Weights of a small transformer language model.
Size: width 640, MLP 832 SwiGLU, 71.3M parameters.
Architecture: RMSNorm before each block, no biases in attention or MLP, untied embeddings.
MLP neurons of a small language model. Each row is named by its layer, matrix (gate and up: input weights; down: output weights) and neuron, and shows model dimensions 560-623. Each number is 50 + 12 x the weight over its row's rms, rounded and kept within 0 to 99. A neuron's up and down rows have the sign that makes its largest values positive.
Before each neuron's rows, "fires on" lists the tokens most often at its 100 highest values on Wikipedia text that the model never trained on; "raises" lists the tokens whose logits its output raises most directly, leaving later layers aside. A number after a token or word is its count.

fires on: " A" 18, " Na" 17, " The" 7, " Mi" 6, " I" 6, "-" 6
raises: "har", "of", "ft", "ot", "on"
L11.gate318:32 46 32 35 43 57 39 36 45 53 55 51 49 46 42 71 53 56 63 43 69 39 50 49 40 46 65 56 59 60 49 65 59 61 59 15 49 49 62 52 59 48 21 66 47 69 41 55 52 46 47 25 40 61 59 54 48 65 68 39 55 54 21 58
L11.up318:52 59 43 59 52 28 46 50 47 45 42 57 47 37 27 48 62 63 52 33 39 40 28 46 30 56 52 75 38 49 30 50 50 34 80 47 39 58 30 53 57 38 69 58 75 52 64 53 58 35 44 58 48 51 55 38 32 56 57 32 62 30 52 65
L11.down318:31 40 55 54 43 42 36 52 29 38 54 56 40 66 61 46 65 75 62 50 43 37 38 31 42 40 49 52 60 61 31 48 54 17 62 36 47 69 60 54 40 51 48 53 35 40 45 40 72 27 29 51 44 41 33 82 60 38 40 50 54 59 50 44

fires on: " Man" 20, " man" 17, "man" 11, "ign" 9, " woman" 6, " men" 6
raises: "sion", "hood", "aging", "age", "si"
L4.gate24:66 53 39 63 58 63 59 47 54 44 49 58 56 56 75 63 58 31 56 57 43 65 51 51 57 63 44 40 49 47 53 37 51 56 51 43 73 58 41 49 41 49 72 50 52 62 43 64 39 59 68 52 75 23 24 58 27 30 53 67 60 39 50 30
L4.up24:63 42 49 45 65 67 51 31 67 50 37 48 72 40 73 79 40 55 62 57 51 56 36 63 36 57 34 51 65 43 32 50 58 61 49 43 48 50 37 72 40 63 39 69 45 36 74 65 46 43 28 53 79 63 57 52 58 47 48 71 43 39 73 45
L4.down24:36 48 49 55 32 61 50 47 44 42 61 68 39 59 37 54 52 26 56 20 42 49 63 29 37 41 64 28 47 55 57 47 47 73 42 33 78 36 52 46 38 61 51 50 18 56 33 28 27 39 51 35 62 46 19 58 37 50 46 48 51 49 49 44

fires on: " K" 34, "or" 8, "graph" 7, " photograph" 5, "ph" 5
raises: "y", "ous", "ize", "ies", "ized"
L10.gate796:21 58 50 50 57 54 49 13 47 44 61 60 35 33 48 43 44 60 39 44 49 62 54 53 49 74 65 34 68 50 61 45 56 41 55 54 44 36 53 59 64 40 67 14 50 52 48 37 80 52 42 69 57 25 57 37 46 72 61 68 52 50 57 40
L10.up796:50 89 39 56 51 54 26 62 66 30 46 58 40 62 68 36 75 36 46 64 51 52 61 43 29 57 43 48 30 57 49 68 34 38 55 56 38 57 65 52 54 47 69 38 53 35 44 42 68 40 63 59 34 40 37 26 44 49 70 54 49 51 51 49
L10.down796:56 57 45 57 30 49 49 47 41 36 60 57 58 43 52 31 77 58 43 72 45 53 55 50 44 42 45 37 51 51 70 21 46 51 54 60 46 20 63 41 44 19 58 36 38 62 52 38 40 30 62 51 43 55 42 52 57 46 39 65 34 40 29 52

fires on: "t" 24, "qu" 14, " of" 13, "k" 6
raises: "raw", "ill", "ap", "rick", "uk"
L9.gate342:56 46 63 70 36 35 77 27 58 60 27 69 40 43 48 66 59 31 59 49 43 45 57 54 72 35 34 66 58 63 43 25 49 69 61 34 29 43 51 47 34 65 57 52 60 69 52 44 56 32 57 50 64 64 45 55 52 73 27 36 55 50 58 57
L9.up342:34 60 51 52 27 56 54 39 42 45 61 47 38 43 46 58 34 49 57 45 42 53 40 63 44 32 52 48 43 67 36 66 53 66 46 43 39 37 55 65 65 57 74 50 51 56 43 79 44 55 54 42 47 50 42 55 44 58 55 29 69 44 49 42
L9.down342:33 27 55 44 50 37 45 64 38 54 57 56 46 40 62 39 38 53 58 37 37 62 43 43 61 55 63 51 38 59 40 70 49 52 50 38 49 63 59 49 44 62 37 51 49 43 46 38 52 58 62 51 76 50 37 53 40 59 61 58 38 44 66 32

fires on: "B" 75
raises: "art", "en", "rad", "lu", "ill"
L9.gate534:68 57 51 41 57 60 39 35 51 50 44 38 74 39 51 39 53 61 65 27 48 44 51 61 57 52 65 37 59 49 51 59 52 29 53 42 40 72 50 39 42 48 54 45 58 37 54 60 48 64 53 62 44 57 62 24 74 69 33 52 42 44 45 66
L9.up534:67 41 58 34 45 60 39 45 27 33 27 31 33 36 57 73 47 40 35 49 55 40 55 61 52 60 55 48 74 45 41 46 57 44 36 43 61 83 36 48 61 50 48 52 58 53 49 54 30 67 58 30 72 53 53 41 61 58 37 51 31 64 52 69
L9.down534:51 41 52 57 52 59 61 38 52 72 25 34 56 49 57 44 62 39 44 48 46 47 63 44 36 34 61 52 58 48 58 56 49 51 45 51 34 63 50 46 52 32 70 58 40 57 32 42 54 71 66 72 44 54 43 56 63 35 34 51 32 57 58 57

fires on: "gen" 19, "i" 16, "en" 13, " Gen" 6, "tin" 6
raises: "cies", "dr", "ue", "ha", "gue"
L6.gate700:45 44 48 41 59 62 85 39 58 50 50 45 45 44 58 61 34 44 52 40 60 53 53 66 49 52 42 36 65 44 39 63 55 53 52 53 72 42 62 58 82 35 50 62 30 46 75 58 55 56 54 34 46 42 44 71 55 40 39 44 33 57 49 53
L6.up700:41 51 47 54 44 73 34 37 64 33 39 56 44 38 70 56 58 51 43 67 75 57 55 66 61 59 52 23 42 46 65 59 47 70 43 52 50 44 54 26 53 55 69 40 37 44 55 63 28 36 52 55 47 51 52 47 40 34 45 31 41 70 42 58
L6.down700:68 41 65 51 43 53 64 55 69 72 32 61 51 52 59 70 67 30 55 48 64 47 60 46 38 65 38 58 49 37 55 65 46 49 43 40 65 46 41 54 57 45 60 39 36 44 67 60 40 49 51 40 44 25 31 68 52 47 49 37 42 56 63 34

fires on: " |" 22, " and" 11, " by" 8, "." 7, "|" 7, " or" 4
raises: " place", " city", " territory", " town", " district"
L9.gate376:60 56 66 45 50 40 54 46 60 45 59 54 47 45 44 30 54 42 46 61 36 60 44 43 39 65 72 51 66 67 53 60 41 70 56 67 64 87 48 59 40 72 38 55 55 37 60 46 63 63 40 59 61 41 46 59 42 81 59 41 44 51 66 51
L9.up376:50 38 56 63 41 40 42 48 65 43 48 68 45 41 33 37 26 40 30 44 48 29 56 58 61 55 68 49 49 41 73 50 45 35 44 30 50 54 46 50 61 59 45 59 55 61 68 52 65 57 62 63 60 59 54 54 57 34 46 62 44 56 31 47
L9.down376:56 48 39 48 43 32 79 57 50 48 56 54 42 45 26 35 59 51 56 51 47 55 46 41 45 56 75 45 55 32 67 60 64 40 51 34 51 85 38 63 65 59 53 43 59 47 42 73 49 63 45 54 60 59 43 32 32 56 52 30 60 39 41 53

fires on: "s" 41, "con" 5, " ex" 5, "us" 4, " def" 4
raises: "tro", "tract", "tri", "tr", "citation"
L9.gate58:48 42 50 69 37 55 44 83 55 56 62 51 46 52 54 49 56 47 44 56 48 33 44 77 36 40 45 43 52 66 49 37 54 56 53 49 40 53 44 47 59 64 61 44 58 64 67 51 52 40 61 56 52 67 48 55 53 56 50 63 51 59 47 49
L9.up58:67 47 55 54 41 32 38 71 55 67 67 59 39 40 37 67 22 47 45 46 60 42 56 59 45 55 36 77 42 60 40 46 62 68 38 70 58 42 36 67 50 36 41 39 51 39 59 88 44 43 64 85 41 57 29 65 56 51 49 38 57 59 35 35
L9.down58:43 53 22 56 50 50 52 48 65 49 47 37 67 47 32 16 35 35 33 40 39 53 60 51 44 63 43 36 59 47 57 44 51 41 71 52 35 48 59 55 60 46 54 49 47 50 58 59 49 61 60 48 60 52 44 32 59 45 61 69 47 55 38 58

fires on: " that" 25, "," 18, " and" 6, "ally" 4, " time" 4
raises: " these", " this", " there", " the", " many"
L6.gate556:53 42 27 57 53 35 38 60 50 44 54 50 65 42 52 39 31 46 46 55 77 70 45 53 59 46 41 37 55 58 56 27 55 47 52 69 64 63 61 47 52 48 60 51 65 55 43 55 30 54 56 61 32 61 55 39 42 32 65 38 59 63 48 42
L6.up556:46 41 42 51 61 53 51 56 63 64 48 49 52 73 61 48 44 40 54 21 56 46 60 51 75 38 46 47 51 75 54 55 46 37 31 41 55 39 44 37 65 65 42 64 57 48 55 58 57 68 63 57 54 54 63 68 36 37 63 23 79 69 60 59
L6.down556:43 41 43 59 15 24 56 68 45 57 33 59 67 54 38 48 43 44 50 47 55 61 63 61 59 51 55 40 50 39 46 44 63 54 55 65 47 41 28 50 25 30 52 46 53 41 45 74 53 54 51 52 66 45 61 00 53 39 35 33 54 41 44 34

fires on: "s" 54, "es" 5
raises: " are", " were", " include", " have", " themselves"
L9.gate656:51 51 61 58 59 56 45 48 52 42 69 20 45 38 39 46 48 43 56 48 44 47 78 55 08 63 48 66 56 39 58 37 57 63 45 54 41 67 25 56 38 49 46 42 64 44 56 54 53 45 42 65 56 50 47 41 46 42 55 55 48 40 57 61
L9.up656:48 44 53 47 63 51 67 30 50 62 42 68 55 66 41 50 44 54 50 70 49 40 44 47 71 51 31 54 31 66 64 63 38 48 63 58 63 59 71 57 56 57 43 42 40 56 51 62 40 50 68 58 48 57 44 16 50 47 45 37 41 63 54 29
L9.down656:39 40 50 38 53 54 41 66 50 23 65 33 50 43 54 43 43 34 66 42 56 41 63 39 25 57 65 37 66 17 62 42 58 56 62 40 42 54 40 39 26 49 35 48 51 42 36 47 55 41 38 63 41 59 68 41 65 47 59 59 48 39 58 54